From a checkpoint of a small transformer trained on Wikipedia: MLP 1536 SwiGLU.
MLP neurons of a small language model. Each row is named by its layer, matrix (down: output weights) and neuron, and shows model dimensions 80-175. Each number is 128 + 24 x the weight over its row's rms, rounded and kept within 0 to 255. Numbers have three digits each. A neuron's up and down rows have the sign that makes its largest values positive.
After each neuron's rows, "fires before" lists the tokens most often just after its 100 highest values on Wikipedia text that the model never trained on.

L10.down803:132122159093119166128117115119105102143148131149116141136131121123139148147080144146124156088173121139099132150148078110145093161135104134111103115119110196105111141122155110131133135123098165105113130138116116127152164141110108149119168161109099104116083140138139129113100148155105148140
fires before: " a", " the", " his", "ed", "ai"

L8.down1454:122113119142185114122154121090107130161112127169119131100130130103099127135131171136146103148132126143117125108108147062114136155133157136128139104101113157132124130107113144139119172154116146168143122134124141153139137127133146193124138130179094131171077152114135102102126184166129188165
fires before: "}", ",", ".", " ", " %", "eth"

L3.down1415:094132161145148139132082126140130120100134120120135134120134135170157133128123147155096144116155118134131116131115169177122119140125114155149096141131148168120113113117106138134114112097116147110105145155096123152113083146116116100159138172072117151144078110124125174143106107114094154148
fires before: ",", ".", " of", ".\n\n", " was"

L10.down1107:151163139103128077120105115100162157112112128157173097138118073084130161119101121136153116137145143140109129117142127144140062149144141137170139093119150185145140084130127115119121103117102111131144133111106123179151139139138133147135177159116118116093110114140155160077123154137130064137
fires before: " ", " the", " February"

L8.down1443:106154106123121084132157172157148154098119163161107092122128122133119125143121175144122137093114153104084136138118117180144106144110154105129121152143089079105129173149111163143106123128173099158123124144151159134154145125122107157149138153100149118171128153140147138168153160097148111154
fires before: " |", ":", "-", "ed", "==\n"

L7.down133:113115163112103082098113094120142145160156143118114079107172134160147125147105154148141133121146109125132129142117121122113083113093120167126121164151130081147099123107128123132138152112126162106121079139170137112123122157160132108178136137158145118112072157102130191100097128166138129109
fires before: " |", "–", ".", ":", "-", "0"

L10.down1405:096093143143111158101112127093122146134139138158100134133108095145125176142115146156099162080160119154112106116168129077155180116122096119144135131092144145121143112092087106138094089139122186156090163121115133094167143106146143102092148124127141153122150100152124156086140114146141137126
fires before: "-", " was", " a", "-up"

L3.down209:152105132175151082110103146143129141095133118091104159168156089168124137175144137113116103074120137135139098119125152165100157150124125116125111157118149110123148134155104117117075160141117117143111140121140121088123134117134141139130096160115137133156102111108124133144134143127131113137
fires before: "20", "19", "18", "17"

L7.down925:124123117182114140146153156114148162113108089157148124150100128123130196172099119128130121092128108098145115126149126119135112123109126097115098124106148158162107097115149108106134095113135117108138124150140126139140150128156121148139097130133135124172109132096147139084118139126114126153
fires before: "-", "==", "In", "The", "==="

L3.down304:140145138187125106139132134092113143124129140093147129122131163085128150113155133143171151112144111143112088089125107147118097113154135105125147143101101130088074100122152142091140120104146137178117064134166170141131116141106126144162162171134138151108116117127153139145146118159134097137
fires before: " of", "s", " in", "ial"

L7.down1446:063123145110110162057140118132109119131125115148078149152084086119104104110160133136163122132134049145123157106116097139163170141144124118084149106097133134132128087123142142097137143153168148149101153128105095114141111122146126166151072110076128127163128096130095096140140144142132136104
fires before: " that", " to", " by", " in", " on", "ly"

L7.down207:140160119145109147084146182134137223099125114148092135091138127122110150140109123154138099128151109149122137099113121100100073153140151120108112101151141130133133129134121122157137099124087107129134079113190097126121094102108159126139138127100141142104098102104127160090113109107070129134
fires before: "==", "In", "The", "S", "He", "==="

L8.down591:106108104135168140108191133135117136113149140175156121141126115144101139153118138135149163110119175096126158130100131096142127109154134141111115129170113164123104160151124140124125122134121107121146104123148111170111121128098113160133120118145098142143123132120161150159121114123149127144
fires before: " |", ".", "}", ":", " ("

L10.down1354:129143110111118156151159167120129112119089091098111137136128131138128146137143115137148132146152132129157119141135157185146155146129144113148133091124093121129150159163120154136137127106147161146099129086139133128147126134126155167110123117154109148145109126134176148159129154153094092134
fires before: " ", ",", " –", "–", " |"

L3.down1479:085142146166116112119115094114177132145130090141116132080078113101093154157138172137101151107125126133105117096144113175188099137125121133142189111142115095148103109133093122119096119119110125126170141169108121115139107155146145075133106093095145114134142122104113104121125108132113092160
fires before: "==\n", " the", ":", "ree", " and"

L10.down635:148132137117114133119160108129138140157129131138125144103136199099089181150143117163112109133128107148094160115136126114135132146158109120109137141133138139137125130132106159083137124138130125135144138166153151150142122156135148142119127112125121158116143125140119082119100105107146124120
fires before: " ", " |", "|"

L3.down170:131121131129157182150139122137127133118107086137131127143123139146141115092124111148146142121126121118130127141124166124150136136166134119134133135106118164157091142069111160142108071157103127102185157130157133140130116142150131148163153127095119137138096147102106105128181121128113106153
fires before: "e", "es", "mer", "n", "ing", "ement"

L10.down405:118139134119127135117144185146189136137170126113097151154096142124138129124119073196115168137097156093144112139143132119149089106134140132102135140133134128141140129143139132127110086099086127165105119122097153096148143092125142140103107123136163125128135106108090115098100110088132158100
fires before: " |", "\n", ":", " League", " P", " |\n"

L8.down971:121102137127166153090091129181100117078106123115118147132139163145100152103117137147164131105175160154171123092092151073114142149121116162100126101147107151116066152129144096080151115132154127122153170140128127134083097125179110147152122158102101100122119094129130095150107131127115144154
fires before: " |", " ", "5"

L7.down1498:139118119114125118124162157139146123138095110121095137172148143114163083107098144083134138118105105163134129154165103136146158102065152114111171113114151096099114116165133122123127141111156114151116158134115134131157117120143116143114125105124108165104139118126095106130172096127146123109
fires before: " ", " and"

L3.down561:119122137143126131121138126157132088173092119132150127108164107119121142151093139092127147087135136111145176151122090139116153105098095103118129139141104152126141147114111123128082145176190109101129173134083162103130104161152116129147148133142141103093130090136155097141113127128139172145
fires before: "es", "ed", "ing", "er", "ers"

L10.down1256:135153155124071135135134113141157113137136125171107137128178163163148148105115120116161152151136105127127111137172180102103133144138122124134145101082164099151104159109146118173137140121129163160145085125122116129103145081137158132100114092144112100134140099158135125139121153121128128132
fires before: " "

L10.down517:122144113139142098157108128114139122119138149110153126073142132117129139143122137164118121110152106102161148131155162117114088127148154146103129120145113102132077109111138094121094071124116113134160086139152171160099145119127176140132135135132136082163147129096114133111110128129104128137
fires before: ",", " the", " a"

L10.down884:136116127165103129102099120085138172155163121138104121129151144137148158160094144138122147082097157127143137119172181125148158142153140102161161140098126127145112106104132139162103144128142114116110159080127067102187119113096160109121185086119110128107152123134095137118089145091113099139
fires before: "==\n", ",", " and", "\n", " |", "===\n"

L10.down127:135141120087121109137084122118173115145103159127111078130161149141109138166124132122100101109111088120168117155187091083140105158113122121143130105101122084120116124136131169082117121171100113130115102130131127176126094123150111189122158188091108119135058122134106175156138140172120165127
fires before: "ed", "al", "ing", "s", "als", " to"

L7.down1198:134121163176107128115139137113169154099112115125091091150125153125136126156121103131121096152134116120116185168119144120139099094169112145136094132143165117136153099128120103124121121125155103154115122131131092092177145168112129104071148109130132140116105094178139156121112099163135158130
fires before: " the", " his", " this", " a"

L10.down900:128158166126149091095095103129135165134095146139103130134136136101116125079172138100117162082180092112105119072102113119134080104136104143116163124124147138129124164164144138154094136114104157100144140161142164088172130137136126160130103146094100112160125104119139092159105146137104096117
fires before: " to", " in", " as", " of", " for", " by"

L10.down677:174140123171177127161149109147150124122140156148107107152157088097149129144113170154113131130107100144176085116111131165133135106123120129153121115113111144141154142102151150133163150118121106082119082145143133108167080127145102164129123152104135147145122137127141149101116115095136187145
fires before: " ", "0"

L7.down1193:149141097119125153128124113095109138072098109128122142103099126094169142130130117166117099154149147131131084108118160130164111076139145135119106109135092138170142118102123137131135103166131138109098137101074102137132094144119130131133107091119116137139062148128185148129136102097129096103
fires before: " ", "0", " Q"

L10.down232:154114130105137097135141129127124136123122121145114140123110142082152151132128115168150151107119179163146111127129084149124110093141128166117146132110148091134161169114138118083125100145147151143155155129143117133119141190142131090124149132141143091088087114170116162122162140069130186134
fires before: " ", " the", "ce", " October"

L8.down356:096153169132134160149100200133161105125123159094173123125131137132150128115151136156094151103145140131103113098073120157095114138127136149089165119114093117138145130130114095137100115111118156166130126119100116137129160107094108090128157122100131161129097107124094095118144201124148122163
fires before: " ", "atives", "-"

L3.down1362:097092122138104110144147135144152126155130188137170094135114158138125089154087091144148157112136180097132142156114091091109111178158122143154122117115135131152154125110104139109098124167088137117151130122120138115138140127138127069119127122104140099172107131130102116100083088071163119136
fires before: "atives", "ed", "ative", "ing", "ula"

L3.down1171:130089101130095148129139135147117083172159105149113119139126111109102133099100118159095136114147132137122133152140140096151108102149152117138135121135086122133102116141128083118127148098137120116112138169131119161167132118100084116100140122121105141130110165129124118183079155112158163162
fires before: " |", "ad", "are", "ing", "s"

L3.down261:124162153145111134119150100129076130160134075135142135145158078119100141094123154152072143088099125118106145080099131118163059127114109128138111111145128149115150126109140111151136127143154108110125159147147116173153131112120130096156103112107114134127141167113151134099121116112127145102
fires before: "-"

L10.down1127:124112121173133100090079132095108169092118111121104138086133119100140110125143106085131160142135119105151123107146131119177153124144126146164112168102121093111167171138057152132156136122113132147132119104153131141135121118088133130136140133121118107146130134089103111073116126121117129113
fires before: " in", " on", " at"

L3.down1213:104106104117137154140120131101130147136102121103085150135086166113105134106085154161096164050126109076155094118119155125089134145173082146117119142100129140087138077102118150111134099102101131084149143158114117114100116128140120089136147097161060117107141102113154093123110148131111167126
fires before: " of", "s", " in", "ies", "is", "n"

L3.down883:148130154155122128116141089096142087125179138140129161155107114139140147105102096163107145103167126089101126128144137138119095143134150126119126126118145198159150153085146112137110154077084116142147150140127150138114130178146153139136154142133110122153164143146089131152088106088164126134
fires before: "==", "=", "===", "|", "S"

L10.down548:128129160139144149090136147132138101122105132119116098127150178090154109163119117102107137180157140119108117128098126090139106111107119137150127174115149137154116133109125196162119124136116096132085143138148152166181116107120114114143123126133150121103151130124153136137133140111141121101
fires before: " "

L10.down485:137136141118135126174093108119121121116150124124149120138120149128152128129119081109141112110138160155147133112149137154101138112088167085110182120146102129150130176157156111113161160140159129120124150098106158132081186136138148134181136113167112097135147100154124194104122123137122144123
fires before: " ", "–", "19", " –", ")"

L10.down1028:116118156155088115094163166112125153110117148134075075139114090106088113137117123088123160153130114158125140121127101154130104148078096136145074126119073157099146136137101118120096126120121106122096080113134147094155131144155176150121114158105135158144151150106103151157111139139081154139
fires before: "20", "19", "18", "10"

L7.down98:115134140104110132125125151113104124111141145109182128107128144078122132134128165159167118101108115151112110143156131114129144132136141152157167113116131118081129123122150144114106130112121107143121151125123146136140131116126104129080121139111127114105138071093146184116114137151166142106
fires before: " ", " –"

L7.down800:104149138125118090132085145117113163119131115144111084139092114101127166165114144117100096115149108092097089114117091109112143138158166117076116128157119127115127063134147151146128131122148124108117128134150109090146176147128107088139112141137131083083149122157118075109124111095123104075
fires before: " ", " \"", " /"

L3.down1534:089141164100087133154159128160124136173175149124129101174162117089143139114142125159145137110150121162148107086150112092165118074132144083126178070112111107144125089142137143109142127095108101154133151120151155171144119127140164149130143112135127117132174152177175136164157145131126153133
fires before: "|", "-"

L3.down1507:150167118166115128144107112150153136153123141150131149180123140158086142111114085140135132119112138129088144110106094149090130127113158153118167169138140141146110105153151120166123131127164150124106110163152089093144106120140117147127165130121124159107097140131166165136130152162134101162
fires before: "==\n", " life", " in", ":", " ==\n"

L10.down977:144110109114112157099120172127153118138130130108106114141119107093125070130138159188140135121115145111125132127098122160141134142097136132107148124176150138134130160129142138107116122119076092193181104104110171140100135123137152103152126139113082115107097101136171126122133154128127172131
fires before: "–", " |\n", " to", "|", "4", " "

L8.down700:135134156124090157114168156121120168134158153107112131150121162136142173078115146135136133125107089111132083106178123179114121124122105130128103108116144139121147111078151137096150127173168114114144136125101139143167125098167141156112094135114172123107124149127130137095120118131115133113
fires before: "0", "2", " |", "1", "4", "6"

L10.down1154:143143155127103120156151161137131097140121118140131122106083140101171116117136101128156126090079124134137112079120114148193155117109120116156157111123143110132140161139147112144123111130136093116135121122154161148132102162084119077107105103118129158177129126131130136143181159134119144157
fires before: "al", "ed", "ing", "ey", "-up", "es"

L10.down853:155125169134149105143139143123102099087115124115142154122114094124110098143105089164102109165103144125152142157135160117157103129117157117113081116153173105130147149133106130102124167139130097080131103109114139117137112150132133100081112099122128110119107140152163095136142122124130162121
fires before: " the", " ", " his", " this", " its", " a"

L3.down949:123136148156140142163129114115129134121133141121116115137122114164133143127106148151130103143120110157133127122147129157130118089100139128147141085127173126088124127142129134108142137082147163084101136141063116102095105133129176114138126175071132127141143107090087117165093175137164156146
fires before: "0", " to", " in", " as", " by"

L3.down988:144129104147109126148121117110116129136164117105118107138169125140111105134135160109135115079163139150119122110106113131172113140148154110136118155151151095165134121142107125158121154131135096135126098152156116172114130101146160095149173133114097091200131127065135112097132137149117167108
fires before: " ", " of", "==\n", ",", "."

L3.down932:131080144124086108100131118151072126098146113135149109125106096136166141181187129139164159140109165085121125117128139110154124152156086137128141147137119096122146124113118162099134114136148104156123157128145152144062123119162102112136147130134143149120101084149114123118132104141128122127
fires before: ",", ".", " in", " and", " with"

L3.down383:151141096152137093112133116126119118106111166112122137158104152125079120137109121082121125152136082147122152117183151077111082145137105090108133108138100127124119160171104143096132165162163161151158144189083115141110149111093143150130135156138131116137154104101129123117096088071142134148
fires before: " ", "i"

L8.down1187:142120119161101114078121110133153104097140153124133128111166102171116133120121118139137112141137101094145102141118147171129124123124138127144127113104117103095196142142157122121139101144150131119147124139094124135127126088130150139135127124177166144147127098139145106164153146079109146147
fires before: "0", ",", "00", " million"

L10.down63:166129144108120163151146131127155097112119184103116128091130183127107117137152133137142126071166126155065119144111119144137150119148117118127112095132107078105136125108154127145077137165145086122107167064082162140107103106142162166112120086116100121132118113142157112138106126166095118134
fires before: " |", "ient", "ts"

L7.down12:127170128117141119131090115119093105148158113116124141118159118152098143088118115139186094123117116121122139082068146120122145099156135172105124138142124114125127137139087105115130102125088139094093144143178129139175143164119131134102096135127111103121115144149133116129123100133134135145
fires before: " ", " m", " |"

L8.down867:144125115141131108136094088121126105132186136112095154141108107158069118174110120155132106153098106147130128107169137123106094114096127131137140119160158146141171160169127104112069119168156115133123156134127110101096178137098157163136106155113146146069141118133139118140107146124179129120
fires before: "20", "19", "22", "18", "16"

L7.down845:145135134087130115082140127096131121159132144117122147115127147155105106126135120146160100132148099120100100105091112191146119132091117146063156096090062155100089129123122135111108117126088145094087098114165083093139117133152125147141166124113100149112087102131145136129119201107117127116
fires before: " ", " |", " .", " —"

L3.down475:129152135124129110122117085143177151169141133188165117154134171174104115154115108113142117121118116119112125106100072140117107169113145123148079088129148166134100160158095149150115152127156131142117164160134095121184171122120156112134105126147137120100116133142101128157128132168162135090
fires before: "==\n", " in", " life", " of", " ==\n"

L8.down377:105140148135080156129161124140119162130142125088117157187115145117123138135154159112153186136181105119099088136103160148123115124121122158145102140133087131148146139169101114165097103123101115147146097158128124113189097132136130103140122119105141116078137092153118092115150161120094122121
fires before: "==", "In", "===", "The", "-", "He"

L7.down1218:156145147178110132143168134189171166130149146131130167155099132092138150081148131136108116115157162123089129123123116111125109102125124135133174101112165120153162155179135113107128118176159101128147130105096111156094128133101120118098123162136117084143124121136136109118139153092167145094
fires before: " ", "0"

L8.down176:128105149107081127116141143156114128143136131127115126182116146083118113099122139182119139125121145145110099163122137129115122141108141100171167125122131176127146126196108116089150174159126127118098142161101106159135118119128112086147160129147154162124124141126081130124169177120095144148
fires before: " the", " his", " them", " ", " their", " more"

L7.down1044:152153122110107133085062148118122137119181127146098113117124136076089152129082140150144119113175143134120158143149138104116120138187144094138156083123146127137125110109157097168087094127123135151147129106101176118087130164122147139124154135156111151073136116135136105127111149112136112141
fires before: " ", " B", " I", " |"

L8.down1019:100098157151152094103150090125126128113130097138128132110133114174105143107142140138133174101140089121106143125161123130122112197137144112127116116097172124154100125128130113144187140171121073124129130108103132130088176133182142120124107084124142170088118113093156170111116153150101075168
fires before: " by", " the", " at", " on", ":"

L10.down526:156130141129147096108123118160092134155151140115133119132151153145096150108124129149130161167142163095098134139109153136092124152120072138140124138129177117149118089145140140129141146114130099119111163175136155091138109129125160110099115133128117076090163132161148127131149104126087122099
fires before: " |\n", ",", " |", " in", ".", "0"

L8.down1116:163163176181109102127172144116178150082086141127118144115098149117154155136130132142113118168151168113118118154168124128114117121139123111098097100128132099171131145142112117121138164075109125136101141141152119169126171097132128120094095146144152147123120121142142141134120127132102122152
fires before: ":", " |", " |\n"

L7.down1486:148115105099135133098132152085146142126134172145135127140092116120121117129101115123118144115133109121122131084167145152151111098097136098149058169070093078114120120141140144116125156161145124092136110161104132128126148126138153143081102085150146121092088174138171126146162130129148140137
fires before: "ed", "atives", "s", " of", "ing", "ers"

L7.down1410:095154135065149125116156150114116156150110145109140131126129129125100108109149144156176149114079112089124120124125094136116115099113191155160114081101118135172102132170128124175139139168126094113156119110120098131124125127132150094120124094110132141141131143132099115140121141116142145140
fires before: " |", ".", "–", ":"

L10.down1155:118107163157152152137089141120144124120089075101106121125120107123125189108133082107096111149115124121144102114125115184144125154106125112140164121112129161142133105117109152082090133113147140092138130115147105123146168127149160106143154125162122114098177130141121137089152108138136078145
fires before: "-"

L8.down139:113109114130115165128141092117095095147107172097112084101139141095145128107113093094102081086136161125173123085119154118136182146111125155147103164154111125144112110137166087122100165139124152110157115154097132140146116149122105102146108113122157056138129089144110120136120105144147128128
fires before: " ", " |", "20"

L3.down846:113138179160124149164111097142135087193100165131144139166121083119083131118095162167122170073126111165148187152131083123136133137123156123125155160125131109103114092164147115080167074134168158121159152124079155140148140161128139131140140144110168132139158163147147121090136120130125112177
fires before: "ory", "ic", "ics", "ist", "ories"

L10.down611:123142133137082144118103123132089136130123149134150136116114112130104137148146142156125118119156172163124133154136138132124126155121149122086117144096132127144100112156172088151074161132131131121141117106125094128131099152107139131111117168157151125124178114141139133131138122098115113155
fires before: ",", " of", " he", " the", " in"

L8.down1136:108142124130116161090156166129136170083116108120106119113147146115079110118117131154136115137163119137144117082112197138142096142169156117094125122135090140155148161112102149143112151127159123114113100123091144112119101137143176159098154109147145159149152194130151142129147124143144102089
fires before: "-", "==", "In", "The"

L7.down756:089118140163124136079112112129136139135122166112181156127101113169151146119083114141118130145134146134158140157140136139136191152157180169154131150112127130121106124098162094127128082165180150089125128160164150138154142166116133137127138107104127146132148083117175106139119137144120134105
fires before: " the", " a"

L10.down1398:176131146106189157123111113148131135111120135118104109126140156122124128110129136136117154107113161128118083117158120165142168091190135166129138105153127120171131158117135107156121137121137156117126184131130177113074090141094132194111174139097123132095106133115100145129135099115134132170
fires before: " |", " ", " +", "|", "-"

L7.down714:164136096146084138173120103151165143145127156125173117144108125120133063113083128120106111116128178113130139101108142113163112167113161124109134145144105146157114123122112151135150118119126136101135144152144146106126145114166121144123132117165142140131136086092135132154089119127079142155
fires before: ",", ".", " /", " in", ")", " and"

L8.down600:135145119164083103112116116118126135113160166144154146139158123153097150094086107156154110101069125126132155141169121103198128120128096166101108123093114081109089135122161110163096124139167151157128120112138112120116166114140103137142136180112115144138116102120143159122110102136103194149
fires before: "-"

L8.down708:149154149120097147144145135141112153113112082121126146144144152136115144141103104150156111165127142129162131123148118137173112176116119132132121122146128147080117123132144135105148127142121118088106117119146089128113121116121150176163128095122149111068108117137116065142067113106073109097
fires before: " |", " -", " season", ";"

L10.down785:149133143122145136113148138115189165122113120121135096144155136157154118161104086125130103119156080105132134179130117074157108142152093144142101121054156137121136119150081144081116149158148068108145144149094143104157132138118151133145127113156146122133151137172133129115112115139138107152
fires before: " the", " his", " to", " a"

L7.down78:118116148124140143141162179097131165149121161118104147148122138141128097124116072106149092137100127153138083136138133158127151098102098118143155132083114149103125132165110165096134156129094127118101121097162112098102098131125155111131144151124101124118136148107133112097162113122142134103
fires before: " |", "–", ":", "19", "3", "20"

L7.down722:138125153063138137107147092132108113107145158118113128133133104118114086107145129160137112141141119168126133130137104130134126131105088056135161148110138155129157141143135149119138137187102109143139093123099147090102114110144127136163171144100160138077106114133149099136118139133124145114
fires before: " ", " |", " |\n"

L3.down1127:173099128115074120147127113137118146164156126134127106161119163147140119160138116144089105149101109149143136100112120109130140175150100139089127057129148142128088122138166112130141117106147095132113103123163147140123121110132148159166110087133177124111116147136144152098145130130132108115
fires before: "==\n", ":", " of", " ==\n", " ("

L8.down987:125083110138130147178176092089131118134118161143087106105155111161137136132116153137111073119128130117157104079125109148158149097114116163125124127134171103095095134117174117177130133143125095164155128073134134102117131120096134128124145155139071133126116114100117113111099099149138130151
fires before: "20", "19", " as", "0", " born", " the"

L7.down617:129120144127124096119149157127091110159130131130123101145122118108160149140126130089112120116149164115110153116119113133132137107147110113104104069115102138140097120153130116100121133142108122133178154115110122141158136141132146110149150138109146132120107114140134098136127111148160151130
fires before: " ", " Che", " T"

L8.down897:144126128109150136167133143132141131121118142160131168117138091121160124135126091085086124108150143143124160156122083138149122119176117126100102086107156132112155098148163135106124125121127118099147105099122141120129147148147124099118126143096145099198169108151129121122141119129155117108
fires before: "===", "==", "-", "S", "|", "R"